Part of a small language model's weights: vocabulary 689, normalized queries and keys.
MLP neurons of a small language model. Each row is named by its layer, matrix (up: input weights; down: output weights) and neuron, and shows model dimensions 0-191. Each number is 500 + 40 x the weight over its row's rms, rounded and kept within 0 to 999. Numbers have three digits each.
After each neuron's rows, "fires before" lists the tokens most often just after its 100 highest values on Wikipedia text that the model never trained on. A number after a token or word is its count.

L5.up405:527485464460559519418502494451551471469416484504525520453566511510456545459479512479519517543498465494504449560500506514514450501459525497427534520461565516513413532397478521454463514454551416517544462436389477481488492526526525465477505472529521508489538560457480493512447561547490450546566492567496474598519557488529465524495492512421559547466513409477509527547505535525488536446520455494534484488523477516507539514463466459520482534498525496546515540538518453515477418508587585486466550511488548508542469484559536539506497487499503467455485516569545549538466510468548554570
L5.down405:457479589564549404570418470546461467512487515460478551502517552524530451461436507509449490514532449476462570565512523521479400544479505556454556434568500508460526506451497552543509467468484491482446493517426540510497510533485476520406496495489467475554461463455505486505552607556452492510535540519460521537502443489491553502549478470539509514554501430473485441463593487497477535519453551513502442532501448459514522503474497499568541528448518523533401522491566451527469486569528411484497454478573502470533565537501511563496478492569469456520459527410464482484528461512530496528
fires before: "y" 28, "ic" 8, "ent" 6, " a" 6, "le" 6, "ies" 5

L5.up666:545492531527470504545512470532554515530552470503514533496551504486498427503461521481579502490467407466459487491546488480430523464519531532463496483500529585470454440501467469447526585555491357537465476430507489479486503539546455461586509488436471517462551525524533506496520457445516533521461510532432524573608499471556476482444475514467478518513503521461488421506470495558470537497522489518474394533481486500520504563480539501514512566522475468523450558513447453478507523547548528446459547515464599582521511452526494512468486526563450484552478462543477547489440540482501499465
L5.down666:499550544471477545493414513480456565448453437500494492488503460424519482521595549554480548498572563459517475526492499586539464525511535456550458442447500477506538583554535450575440501464542467449465522480484493451548532435482525466528503500545502522539521547488492555508463536480533477514469468498506492517445475484541415567587539493490457459543567543520499489467478511523526559504454490516567515515469513484511447538470508532471455593484479456418514489498494491513457523497423487526528538491424425556483547556450535486446479536508511484566504506451478483455507496393501524531
fires before: "r" 16, "uc" 13, "u" 10, " St" 8, "ri" 5, "ct" 4

L8.up64:434549515582500432466507453535466484527571486512483548525521486487487506471474556469450461490501454535411510535516533552494407475452534439458463514536539439450497524516495546468538499495527453498478423509507495495454627595407486510436457545505538509510501457501528481400462470540497438494553511547479510473541528432442528521525475499557502482493434494529528528485580521524568567537537486517520468518535500478451546505522462558519412560464495526464525467506454548535566522487440510517487531482457514527476475458598432468514455482491460391533475522518517484499441576474479478529
L8.down64:497491469447422495507510534568452493475490544475492516517499499470465440559535526412450512477516508493508525447527501522487440514471498521506516578443445453464494476443451498497565566500531565553510482532471455480471418519503491441483533472472515535534569618511431531559572475531484522476448505465509565542448534526516492511502561488518504449521499584436470572462527501484473447420500551525424462493486454454466472512524554468525516520453522581570439517589503534528498515531508577524461483458523502535559424512431507477483540489468515549483444491541590562541510465484531500440
fires before: "e" 21, "y" 15, "es" 7, "on" 6, "st" 6, "t" 4

L6.up274:465470471457477434543457479497539457509507454481491518446479527434485436439465504502521488488512482545391522562471530548485447484530537522551456451539436487507451578526443541533452558528554477522562491522429501494512487521481448546525490429526503495482485494473446521607496511509503459548511536548495539526490504462489434584516522584588520509537521516434471593456467520571525532568517441496497435469542515497543461507526481487468517551523503483497540496533527451596462590478536567549482458446524557469474593480520497542461470481498471506542464455451445452515476481481576482562
L6.down274:503505504491533517503588437501472460519545465512515508438530439533495499497446467505509567460563515554458560503488472568487505426379489428507511501459477509429490466536489437539447518490536507524516541496583563511457491472424479540526500496510543453499495528544495522524491572516557454458487495514492545503493479528595451496548554404449483468488535513551462521511543551475458505525483448415475568477504518442526551495401465503427450468497460490507484429437555479546466445511469522414534529487498550527511466453464461485509593515521530539508520520573511452478438538541495496515
fires before: " (" 17, "," 16, "\n" 11, "y" 6, "s" 4

L6.up132:477541546508495486445482501475467545522495433494471518519510504540474497452438539408563486532513453506502518482459493503470457513520454503496460464538559433488504545578471529492499424515442405496501509552419451553513450491564499529495481496484496474476472512489539485508468498539559479515492567501524508475513565421542473448433469450485511544522577409547550539511559517516510491523505474487442477482482538524540508571541443434505503532506497563473540508470473508392532469481552596533501459521502531540465512496482568548516510485513543421528512502530527518531575460508473501471
L6.down132:533464477514427489529486484505511469467552572559596547538481487536513457491463485494485547428564526483485460457448506503581484473406540462479559438522498525549431520477519504424482470424519484474503484510508483558489509470510497512524557590529513518464512478535498522552500489504472464457478552504455498502505462517475596479470505509555525459481575511462519536487517491522505459471440479466497508521440475535523495496460542546515439479564528507547415522515514417568492520544475508502536454473598555570602555510457408494493525537506488476522533451469459564496510495530536510474
fires before: "r" 14, "y" 9, "es" 8, "ts" 7, "m" 7, "ical" 5

L8.up175:461560499573539487487488506526488530507527432484454502480518522456444519490510466514512436516476427529528532388477462448596545446510462489569490520438441436521447519505497530557520542537488446527507543479520471556531453475527526512462501506401489583506506438458446550487473531532484543468564511465489465512509493495491505468519496525506447516574557524530532522477513474512537459498485529513554518457522535464550587498452485541479488473564543442521468447534460506565451461464571544496454546512460410529533509555513444553541523485430491472578621427544485522478534500500467503489
L8.down175:506490525484497445522528480504576516549490487487512439537466551514472542419493486531510557456583483508475572457490556515652444530430503449463583456554505508515494458479448499443523515516526483538483502440481439465475480471490472492474528518575510489524511511544500584538487542460466490552396475520532449445497514515446445474513508499506498509563464515525519499506428506529444478446510504508522492515492464555510436530479510530467471488537541525508468494435518423490517524451534514488522463518531496537499460539510481484444529446430576536551516486558511513485425471507544528509
fires before: "ow" 20, "ort" 17, "o" 5, "ire" 4, "ir" 4, "ip" 4

L4.up867:457494451561438475500475486490478537495537521541437543540546519541498488477487608478511516575518480444490444423470509507468550496451538493497556494445528448507521478455460588539482555549535530513557535444500495518386549555502484491494471497514462546533516496423445574459528572477484516541487504480530495550486428517461557520513570462483487556472460508464495556514480474460449498531518532456509524529508535448415488551503513515461485507502501475449476421566487574573556476500536503482427471420511454447518498542554489477485534438457512526513580387499512504466464519447521524526
L4.down867:564470502515482485473469505497493498544570481498539539529386525481514596433441569520516532584452478470546473539527459528493460514605519584469480543534512517562555498491568541510542463506405556505504505510472505529502442511507499468547437548506498469411531466493502398553556512486442475456536495517529507530493507498437468534508463516516577472441456454470513523491552489491505524492524515462516512416536482501479472516483544470466552563446518550433478491589520520595445450509445496451511483464605529533448604520468411499410525494488419475486504523528531493466464506533497535475
fires before: "e" 20, "p" 11, "es" 7, "h" 6, "ing" 6, "ical" 5

L6.up855:484485481385475458543480511479514480530507471461474526552565487509457497437481489493471485484508489521460574454457541435476445495600580455498483487511554540498467512522545569495546516514506464531520445496514487527430467517453475543515521489433565524506450458434413501503529562507592491493509509463431508548527554535505437487508516458521545517460568489551528520526482506470461536473492449507510490478543615491403485586525487536509453557524457454503452555482515506498432524454536573537504527525414532470460516528568481466475557494479501490552534471463474496443524505450457462479
L6.down855:522464575570503538515545515470480443382575474558521447497435475542509504501485465530569430487486470521430500484418389503535595489496495488498510561500475524468461581505469542474526554539458453527482451436480488517561534462496519547479485489496494486423504537559560542470466513519472440495525493436470522488526455454482513533490455504545448601546487442570463524461494495475515471480536460478526502493522536523451538549452512495502531520496535486442489420496504543491451444513507486493468509493549528455469485555594546527462428489489470477499577497455440406518577535500454516535
fires before: "ce" 16, "c" 14, "k" 10, "am" 7, "em" 4

L4.up723:468477554504581457514533535407430471495562487414476492544508510553491541522499468461487540470552442534478505529473545508558509450457543486545471545503536536451534502534529464492454400555491460494494476457502551418504525491500569549504569490489420509454538519442530581502483534568452506529492466513487586578477563501530479551485432474460518424440487542468496551510528514532533500496560445498466480492510504481520459496503491464460497499525466516528537417567488491481471524439525512485488488491475543462489527484524454622464577517537524446554436454505545521496471410486514592516
L4.down723:443486508525523556590485483466468497520451583539472552523504530530479577533397527512511461439517533446501432430533493583527542557447494522519499415471496504556481482493542509435523454470539507516499472485488492449481500499508501503438484494543480458468482532578506466591511446475500501519482494536537465521530492540527506466486499498554487426519536501522512525474526535464593551441430488525513525577442544523510533497528452529504484464502536510511445547558560493358498476423461474488498465514483519455505501496505504421521437483456458433541485470524477573470549486490536534501
fires before: "i" 27, "ial" 14, "al" 8, "c" 6, "==\n" 5

L6.up447:488440533542513469505509529457468541504500521428447482496603515544427502499478562475516485531484524434491422554505524502510462494491506503533450504510624523525507473572510521495483559481469471487527505516453542492481655552470473477515507513480524478510512506502492491502544521536487471506510501538430537492511558523426580487497468453482479419490485503493504484471540506499540573504531500522480488498542427576468459507478522547452480462464457496503470507427467501518530584519539491598420462467420514498464548531512457484439457432513439497437482545533452499434548573473522438449
L6.down447:517552566497436451539459575543562529448471455507503531537463481509482483510444502481473511464470528532427551445458463507455404560457554498550503531462415529435414459423395491531584445491475439513488440520528550458492525527504504490460531504464475443439576501527586529519495478488505438448508493461503607447505490514507473515521515440497514517486482446542481467498459468558548531434490497539530523511528490498533499478472554494470568496551436544454476483572519532511455455508494428485530535553503505491491560541462526458518477497476470466539449481517520470483496473481463563472
fires before: "ro" 36, "uc" 7, "port" 4, "l" 4

L4.up496:455493523480492484531438537436510481546593459562476540489548538491487494467508507479509497514491485495451565548430482478563443457526519446457523427517485501473436494492505525508523443546460501519389548498543594497519465473541479519537446608458509503462613541588508531505453513513469475528438474519506522560552423471502510502449486398566573503481458497504531511487547528507503472459486512467489555434519499469547438537489426474448534519540526411487521499521469499488452480533554524468561524507455524506542513483540507543483465550551475506534456453511495484533462443534552485590
L4.down496:537507527571567472504463549534502494517521513575489473486553476438572490484444515526469558448531506530545535521451439502575542584494458470515475456550444508492522529468487504502448483517480490505544508522447527487432636452456545469517473511404459482468501579517540496438508477483537547496546414520572469515515475530537434466491530461461472530464508486472521513532427462429535514471491493478539529522508522462544552499517491460509479520525478544440495427504528449470523587473528470490462442507463532520494493448476553520509479444507436494479512435436488532521515528456553513474
fires before: "il" 22, "ember" 13, "r" 11, "ican" 7, "ion" 4

L2.up473:502545484520444443483510583484479513556495447534445532450512564453492504478440472470568495464484431549530479525472550475485536497540496556494438535483456458454503560482554502461516546505450433465508524540504531523508497475567480421576402500472521499434557507405428550525601493532511561507521485460499561487504470511524568514528459496490534450475425522541509453419495547500476497450466468529482536486547532540471459517482464487421469511542541530466514448518444476497460522502487516468627458424554539525549535521443526469450615473507501486470512519524540500470450518518578484568
L2.down473:549520421468486437500521438473455472465525594466481467461520460525520595487467520484454508547462490513513504446551541516477534562399503541491422479530506578527450504521478492483499471529568520548418474506516539484492468493542457438475523452528507472547452487550564463523457441463457499546550605532497454476466531566465495557474576476508504576481521415470530506475543440493493458551512482493518532569472466529531447502450473502525548495474509466498531488481467449451538462471571564465511516488534465501488568515592539526500426534464456507459431524524507543512481496534478479421
fires before: " the" 32, " a" 6, " s" 5, " his" 4, "\n" 4

L9.up723:498506501549491499524575458533490472565596486427529435546466417494506550491493524494475483524520495467475535512515469463509541415580560520542453506542442518438416543516494482454420559577522472497569445518474548500554492434456491495458487520454535503523465570501474453457462560504484460491485506469549508495471493501477566510503498489453518490592560459518491486436508510569574447515481460485497450551473590521435472469449475433482497481478530513476509478475501449605517453408570508459537448499498524488494532548514581545474526512532565493492475531546455473483508523440481523545
L9.down723:530475482552513476509477499466582527555532500504576386573484440525556499527550500443463511522551504464492531536429521469520546528512498461516470504549413433524484544484531527401429518592515483478450460527437488534495487531434522515410476499548422501519476482471521412551548504492526486470509487439542463493481527540521478573552572503458494514480496569508432520463612521478509468477548459535498525521480522548453472468456542473499544479412500524488548523433507518464495479481484560473554529582579508475524533509513522440524506515462490492519466479583529486514460572490520487524
fires before: "in" 42, "5" 10, "el" 8, "id" 6, "ill" 5, "ay" 4

L9.up385:480493533514457534480507514490485542497492497531519512593526459568457445515515563501511443491513387434481521454477501419551496475468525479455481526446516548526494597551457470419452491540529489498504568527498487542483571523480457546434450537416441514511530514453450401469463520564570494533586483493492509466487501510504466484437578465453516491547504498473546464486535556531546527499426480419501492576450506500422486529517533478521508552439567513435458497567515480500509512452520552527483465522468451441497561482487386450450481509495520478475546488515534499484547495552504603534
L9.down385:470459533472510419483440573499535485488478451513490511454480451480525511494508482605406467593527480519501561393487480529521530500522462538446503476485450496462552513500534522500486446424519517497481485460452514464576502591537509521557514468505474526502539492535469517544543497444538508535502469412525538503510503535493551537482432501540480580400521518530449609530501540509570499524424533521556531476375543551502457504447554473471562479526522474585519530526470478488441527496518436443495499497505591480447556502488528521505458526501509475524508469448471500527441503395537437485
fires before: "el" 20, "ican" 14, "in" 10, "20" 9, "0" 6, "og" 4

L9.up573:429506572430504519527483511529552490523509487456444509478564520452419498543455531536463479491535531529532466519591525488560540444561457503551471520545478403433437472537496528482569547528547549516444464556439481432539489487540544502504501475465471604464578451480458493440475566456535558524456469491472498478499550472445537490566471527448517408563437567492541490472545528517493510476477474455474488482515489519479518465410443507453526539523458555480517435471444507538505529551532508506444511443463472463453518455565520561548519497520558515468486523550504449437427476465484524542
L9.down573:491528506479526564481474519558492489568511518532537560525517443495509529413573498424468493560522466508510492486422500560492471551551449418474569509497530517486518453471491510450575499539497491459535462429523500505476482546455495472491534521456520446548504519523517462450469452529505469526510518597476539542473420494545498413434507526464580567493432483461510482525453520462507478450455426484502548544505454482527478538551517566482450547499454491536521604497582557478534497446507521518498446561518437511537484528536465476556455492432497491475509514482596512484592550470482495584
fires before: "i" 22, "o" 17, "ial" 9, "k" 8, "===" 5, " also" 5

L8.up509:441507513460487543494520533498468496511563416489529522484461480508477452503446481530479495521531541496470488566477446514537496462530525524523485514526624454538490535485519522498522477543498516565521478558530522511557548500544610536523460517448473531463486567483465555487505607538487452506516473601501452534476425454478454448497456530487527517510504442457549571498482422480524586550557524477473472449549516486509541465464436414560537461555466556533472453460447471594426474435545570505488522544491481496526425485502545510466477482476425437525475564539521458518495542455537558502
L8.down509:470516478483461473544457502539411444449431551531473477500537521435444529501542522534510507520485564432498534455535550483506441542489469504477546485499543498490507491551574536512442400499519539567486498538495443523432468471586478452541506543527433463562540508542465464456461495565581519499502460487512561538465564491521455498521538498524534509478536458444506450480543495481497534492463449463493446505423462508497444564512484548433489523451506481465501523568472589449528488475508475569491429540510426502551497534497413523457452506465467527453541421474519585510514471452566531514
fires before: "at" 11, " of" 10, "en" 9, "ed" 9, " in" 6, "ent" 5

L8.up449:499461565529510530551454492555511503479542507514459531494561501493481476467485529455507536449415491520520570567514468526515508439495509485491505469515514446542485526478483515501517501503540569461506569519524574518458467507457484538462501473554462538419467492439498538474446557559466532482574506551493535476487486437492459472493539521499529484571537511434481508524487544474498569478571502512518456437549434445487513514478519499434449562524506526560458365481437513597441481537519505524498478491536529459479462508593551486413526506483489497513409467501521491429529523507556545530
L8.down449:468500457443452537527481527479491465513475548573547459485504564503495495480461556489453575543513492577507505527499519566475471484490501592471407512542512482548507562440448459514494491503513469512536375407467514478463510513543550499420521507450497495498481481485513486521574504455544510547491525375430507530487486576486550485466523490540531513421548528502519461490429507484461432506476392528499460543501512468505492430524506548527504482462557462463520566501445555521496531520495485551521464472517509442557427513501494506505430501550478538447523618461535503575453458518577524476
fires before: "er" 23, "i" 18, " (" 10, "ed" 8, "ous" 5, "ent" 4

L8.up418:489432434497440519526576525537452512497536498436500519481484524493474419494438502432505509534479463580506509524514561551430504473532511471497531500509555531524522521628509518459457451497505512511483428492599511581506532507576487506502479506427535526543542525523478532532474508479440463575499471524465510418495473441551460483486535428449503550532492455514526542414521476548484559491524502510547526424517520403499512475555541468514479476480514558501487527572546497508521418478518578534530517504499451420536517506490488528448477527531441472524497503575524468556518567501463552444
L8.down418:512437506456507474498502510504406488532554514568534475493443584532552499519530478471501480435535564454482499518480451431493496528477529553472601465534431468547554456477550520454495491495563516542540527502505480427448486530495498469506512447586497536514480490529559432474445554528481475457512469519494427475482469530423539516537398495532509452516586506530516478570468476519462444499460514512500523591480568509491468552477500490453509487524564509509520381469491459535435549493504482496509490509493475474486547507492534527570504444459535530525587504486533524462447459501563455481
fires before: "em" 30, "er" 10, "land" 7, "op" 6, "ak" 4, "se" 4

L2.up571:524481540514441431499508544503529568559536543460513544531560468534512480477479476493469487598517475482498480483435561475455491496475453508525469466456490480468436525455513480488563532469413466551493481449468478461463504546486589446497502499545499496572507537433511532448542551473507476479471473535528527546507552515506568510425498473514488486550557479553496529509518470589530469395456447542517482507474431539469484514434408548451536491501538571506573508479461585455480482471518553540615466460427497521479528491535491529515522432404451464478540523509421466493547525515505556514
L2.down571:520471482474361487544545538517495488530541523498465533530525460543469509545448548520474403570413426524450461519516506499519477538572432466587497501510490501556520540502467532503474508495542510513512577507513462418455534464401529489466480486480551471429542490496516561472540572431488515464514474495520507469544501486521539566546454491480536509546452480563453519537508447510507474451511549535446478560529520499490462493458448500480513511461490535534494484549485545516495436445510555575584487485479468489416570461480485541464487461458438485467609507502504505441462503478551540530
fires before: "ear" 12, "an" 11, "ro" 9, "le" 9, "u" 7, "id" 5

L6.up801:466490549524484451482509462529528482505476498489488584544502498523515515452463490471523513544490489527499511478474511456484471544498490513531546498521464444480457483517433500435523503470542491507457540474443571523348408551483469505469470503498456507479501549585474496465514508462518414475467385577538510539570491538575465515573497502482543499498514501451535590470470529562457546463497449498532518498507474468528534468509521446471550603431542536465480532393524570535512551517480533577523478522508552482476490473539528527467487528462518436529439486506527473516511548499545451480
L6.down801:509554505490534484516489526537466477417507485504549496458527498425474545529466483462571435412413508530549574517490470489478538473509489557484469552530477482413561438507527566515557484491533532487479418533456520469569543538429539504487530544493509530450545494538512546458468497541474507439543476463558501506460499509454502534413491482528559460599439416498470528477570557485471555579502547452469468474533532556462578461492489537487521418480478576461434470484566494511554451530459485479461515542483486476536476558534557485479471458477492471523570447482476458504571458518480491496
fires before: "ul" 31, "le" 8, "t" 6, "on" 5, "e" 5

L6.up685:419514547499501456543547493454429474560467458475505580526484486521528520427497593511473503555514523535501428540554472481490526501479513524609455541501467502517477478572535535435556529478476504517535517508549442574424453534494454479479484453491514564472443484444553528533510540563502428555589491594475510475497470515500527433521466449434488555548579508428551611507501488472493471444560473475454464479534526510502458471478489479446558520500532537509491482503487524591471547553458524533519489492501506485525474554557505507445468457529504499567434466520544537511496541480554555446
L6.down685:494491503469466484490497510486496466493479527538497497497544536506552442508478512536487461405518465623462479498524544495536499540519504589417480539497465514550461457587466491534563506509409451461494498486498533459532485507442538533520479490486595539543451475481522450560485463418564553519503530506471552505484501535508519556439538446477484439466501454440504542502410508544442433460546572508485514573496505391479567519559512430479536536454475457482502525478489466454499495511485466497494525581577494539446514487511498533437555482494530539544503576429529443516506476490495510506
fires before: "ed" 17, "s" 17, "ing" 14, "e" 5, "es" 4, "ill" 4

L2.up398:473508607529455509571554459489438455498600512509484548496501468504479346537513529475532528505503514534477427513524459539578486466507459473442477466517602461511413512422444490547476559460516495593535547535504474535438518498506530415464460465492522538519472574517450491471497526471547479468468421463504602523508523501521536549468523596411479488445501474516529528512523466502526546474450515458489496533487547439489585557474494541545527539501506503485497562485464474458490454462473504504500512488522458484546528430531542496513470475502454467463471458542406481457503514461474495555
L2.down398:465438503466545497550469483561550477546533490534490509401487506503543564459489546536466459547483460513511512458503443540455455502502549483516489516502497473549538489437457446522456477480454466542541493446479513454504519496489503530547513533460577455484482521579441494555516506540526453470467509518519604532451500530522469582529517489515528547440484528513552480551475522604504475447525517505513507441474485529543413495528526453499519448481503434479502478513511509568459534543482443508520586517496493420505483471456531558467534506521441569417534383480439473576422504493527481567
fires before: "ac" 14, "an" 10, "ace" 10, "ect" 7, "ain" 6, "ant" 5

L4.up399:517435533495564506494535522481486523481501450543460460491507539482403472529515495412556490476554505477457566520516508560544444512513562432437505471474520539399469590481501463525451518494564425550432525522479442508501531480475504494469541556458574464463534530511528567435546540469474491453478479485485481536524433536461484508550523507433514516457475538501512476464488470466503571452555459453436471515537506483490491511413409510478458512530492481534466514451459555506457478479486473544510557530567571446520550589499522527520450537577463449462554445516486486494448504504507518594
L4.down399:463552523536471521519541485444547507437512468526442508488428462560507493511492519431519434516503536426556563489452515506524423523513559493513506484484529579513521542490529529506602509537486604496554444520536477452520520532510462540554410391457447532485515481495463542501500504437551551424510440473510474474495490452437496517466493455560501531521459524515468438509528550511519553559488534514416535502507498408468506459471465480530532503498477560447521496531482473487480458529503542515562576502498439505460466464445566441562491521552595542533505453446465471477499471492461491465
fires before: "ot" 32, "il" 21, "x" 4

L6.up432:481571493521530526537542545450490532534505508518475500561506473448437470475472557457540481549457530501430541406487502522485438487446503454556484497455557491466561518587502576501486470495526447477458519447477486490504512452577620529499508423488508529504462465508477517499476535551506434510522593535502482452563510505501438440535439521522488513454570505557509554507572555418489536462463451525427389524513529487495495477520491399522477504560531574506508516558484453487496480480466542432544545527448494582467525554529446514514494558555440539469448452457559466494517475424523488534
L6.down432:510500551454502447511462519518497481530526529560507565545438468466528452532429513537481404486515463464560517545481523483523521514570491556483449473451511483540463460499464474491436460492521559448493544597541486527481542490546517457537443524448518534446551551557523464498500457429513531531464500494489480452508480507479530439480469571515445537548495447528443535491474533559481511521486553468485497486496525504528490545514591478558488487473457550567553466429441482472507527535475512517452479553556501399484430441539487479452489476497511514532572471484499514483451519452586456537
fires before: "am" 21, "ates" 9, "ure" 7, "m" 7, "ess" 6

L5.up434:474483539485506446520611540516564456547525537494467575488474510396481512412465536438564496545469514593515474427441531451503547429484449538563495477563492492534470482465497496477550550464518469491513491443493543532556479444499489492516477464500475456512479528487498501521475518517460485477575517574472513499462496470620537545520527485526545518608512524476487590500507508485577556547516487470567446470537488486485498478473513459485486478489525446457500516522511467480481486423507491493486530499445504553518438557532436509505580510511453439499499511404503470522545517492491536485
L5.down434:522471478525492466489525470526526400521421564524522528441447616403428524524524501470481530471479461551495448476494497522441579543542469521496522523483534511440490560509473511514464534498493547468455525454587467462510465392498464493503498579448552485538440528493486533537537523500450460553512473414463442485465479503509508511515533558502527491505547476513468576489498441482492527506476419501512538467507504521500493474522542478496502548474527480475571488387504567514499561556496478445587429525473492545481471494514425473531506551540595546436557393506484481506492528515460485457
fires before: " as" 12, "-" 12, "x" 10, "s" 8, "p" 8, ")\n" 5

L9.up364:456531505460435536474575536527594496490497481440475571445555537504486518524496505516530441481400412510479482512509552498487539531536454540550480519480525469498485557411490550509511472518524467506490520476537458554499466480542534479557482449522499493415529565471517521525555518473435486528431535537558519560535479422497456534454445441504493527559469463530475495494526512531529485520526487521401488536511504485491529565526433455501505515511551492544468478535473528497465470508576481431566452507538485442428555504479485506436559434495469458448503500458444474477524506475459541528
L9.down364:543472482543578475546487480440430515494435509504528406508505546528430533477489509481485408455567463503454495514515460481485452520473463467508430536519479551446502467514539497451458444512528508420497484484495474538524565476547490604546479511557508430544449484556484502504543468507556500518537555484503478405503586489486514540522468463583514505490474476507557483498468493507518512438460518498452476562495530477533562445520501515502530508463478587556462537491512496503535469531433461499486428559540469542532524567439530506459494410446549508554475506483504474529513431443455477552
fires before: "ear" 13, " of" 13, "ult" 12, "id" 11, "p" 5

L9.up438:458506489480496550494479428484536538479529434566506495532513495546490478479502517406452465506505483484517493571497450465525492470556505532525392508515475496431454422577495509494482526510435470541583469534468536531559502494434432483503440528506516519501528474496530467527490507510504534622466481469489520550537508561482510521496501489507570487495542441510636519482541529547556466558544487428586494445510471509414484554482459488501526504493570471508490480501504500450479479522513480518482589483614467486531511528465508516495434473471450507448409466556492510552489547483432498521
L9.down438:596492507552598506487516524460570551486536478507510515496521486494477492506551496460454514524483421427522538486455529597522481484483525472484510558548520492500503521427529496518484431495492525409478417492480507396504522538494448525472518490572502583473497518548529499478492475466413509406609467447612426453426570518519446537470503561466441489543505536494390497448508516478477476469455514529455516513483511485435541529502544448467494515488461555565492496462448528505563562508518534497488524559538566548473501467546481531453476506430543493548499471521564492564517496459536473497
fires before: "j" 25, "s" 10, "q" 7, "l" 7, "5" 5, "el" 5

L4.up396:463551536545523477504539520490466494587429457494495471471574505484440533485473487520497491463535430492418533494450483423485469509486524454465522541474439477519438485515459460440438449463498501506517566499572487507489439535517522473500496439543498526461527542454511536488456554454551491510523460546456570531610418509512454471428449523457514526498573528504561503565443522551484481495596521562560483468493483470508541558487479510495439486512575467479531505511475524475414488531567490463583557527492431560470486535512513536464518532489549508556492476489487490477471560516554616498
L4.down396:452494583506561456556550447515462514599490524428471510478435518473530553483504511483533497540523516552503463618459517464603501448500457490572475449404527444497562539527498466471522455501469534489484507488476426540439561499535584554531484464524528519482517510504495491485464555527474498506455486497466476501490524429494466494470374501530465496529523470543467540517527566494466487518483502455553539521528439469498540449491428573519551515493473532455515421478472530514566544541521552526524575534541511502494501525498449524452541505522515429480533445494462511538509497475425539473
fires before: "ow" 20, "ort" 14, "ip" 11, "o" 6, "op" 5, "ry" 5

L8.up507:465507498427522517499561549479581518465496497440488497602448546514444488473476496429481504488491556499495453471554531425537432449493441486438511531526527538503513570554519545515532473577553468538462473512461536532515567488486464578453450510461529501498601472521431490468481546506475522518535463525497492499483485450535481437439471508506422482497514439478520491479505528415513541470585513468488436403510548473462462525479508541479477518497549514443507411485503497495510497510543582560530549477524517456499520483582442486462525499439457478517555529564546486443566578504527528482
L8.down507:456485530497463554433492491449453532529457498421494435526575505503590491549485455548419451538435462518522449502520445475567514475477467492499491526480573494497490520512523461517505559489558559549488476471500503409537484546546477498537502508478462487539556521568549514496487488646517514433429491485417478480507492465509505540491458453461478517532493522437443513545511539520494503419540567461443558480535565522558511538471489418546507537513506484580491471581479498495488450463541462444492460475442475509469455506454543423505497500543573520534491511527504511466503448500512454565
fires before: "ation" 14, "ent" 11, "ed" 8, "at" 7, "ated" 6, "ations" 5

L4.up55:503400508542499581600524533512541534471467505444486470498516579527469550492520520430525490486501506438504509494449477528534429536486508455503520425412499591470513543457475438548424458568519472538437519479451514450463519467451592472499552480479467481415520518564492517515455555551513476491508479540484529540500477495498442463449441483470549473483504495523543470509491551499520452465495451450474497533538528468471505530495454509556506411513555484528446498516547460482481516514536486487466554514495568498594494467528514531484529401446523500544528524465514446493497489453551525564
L4.down55:545532572443458534436541500481514537476508526507463518534468548502553486504531495541522444512599472489534577491494508529469513498499487477507518469537508468507488524462511486550588585508483499494484599439468494393523484467530475501493558453505484467428446480539466501514453529458525515501506584459483517470473463532621474476476503495471416493530531498474454458474529565554508504489520587514506509481565500508518441541597493505550487471549467522530522598411449563437540440510505487535420466491510504458450460583460534558517495524508470470499463496494482508451474548529460464456
fires before: "il" 44, "in" 9, "im" 6, "ess" 4, "ime" 4, "iv" 4

L4.up439:455561483507456444506564528505461503608500492505478519500587533517493481459549591528603465531480510474517433444446458460529444490500520521520584443504616514510610514502535519548533538467458433490499421552439528494508538534526532454484517484593467526498461529428461524518450535451544477478472478481500533485545530543478389475509531489531535507464560509499493482498470506508480483493488447485520443495544560499432522509497461502530454486476489495485449458505507521486501493480410510559425562455457395613514508462533499509504480508490500490469477491535433478456463533476453584478
L4.down439:520438505532513509537498493527597538450534476504516524511459568427555490472492510421485547532524405495495577562525467529451539560514474509524516517606440418513495535475485449442525476439564530518483510519494470455537510498519513486452557537550519527491459567505479528471528451554522465470416515492536494515461534431526507477519432489497468513483499468464482583516484528524451565441488520525526479494462462548500500535521554471463499506452540482468444466441449460506455531470423425499495521496467446559482439520574531480514527533428505503512450445518550521474484495555504459456
fires before: "ud" 13, "e" 11, "r" 9, "art" 7, "ate" 7, "ar" 6

L2.up154:453461479383497510468413531479529518514521498597432526554461463503482497493483566425541528438466491427495482470509445483547401419470466525425525485553508487435419553484463548497514528524534506494530556535488574437464562480476510451522479521508509583470527507458474506480483527582575515518522504448503525550523519513561471465563543480482571506479540470529484458488454517441525519504561499483465503495508491491510472503464519479508488606503449509503420488458533517511500542475475568513543479547463495486526533483606468475506473528461471459526501464498541472405485537472536573605
L2.down154:464500518519476424436602529567452493494509471513469485500489448495415489521589493433508517524529447544541514524506515514555392490441536553500461476465463430449507508522528513473505438523518441504554507504482540493492477487498516487493530470469487498482486548535520520436511484530449416510541482527507491515526586471517495490536530555353517469512494423549518556517447561491565526485489570449425484524450483528482476488501484533486473452466463552433496561458485474456508508495495517521486524543493521499495579469547445558408532544466523560462527526516510469519530484490510452528
fires before: "il" 27, " " 23, "ember" 10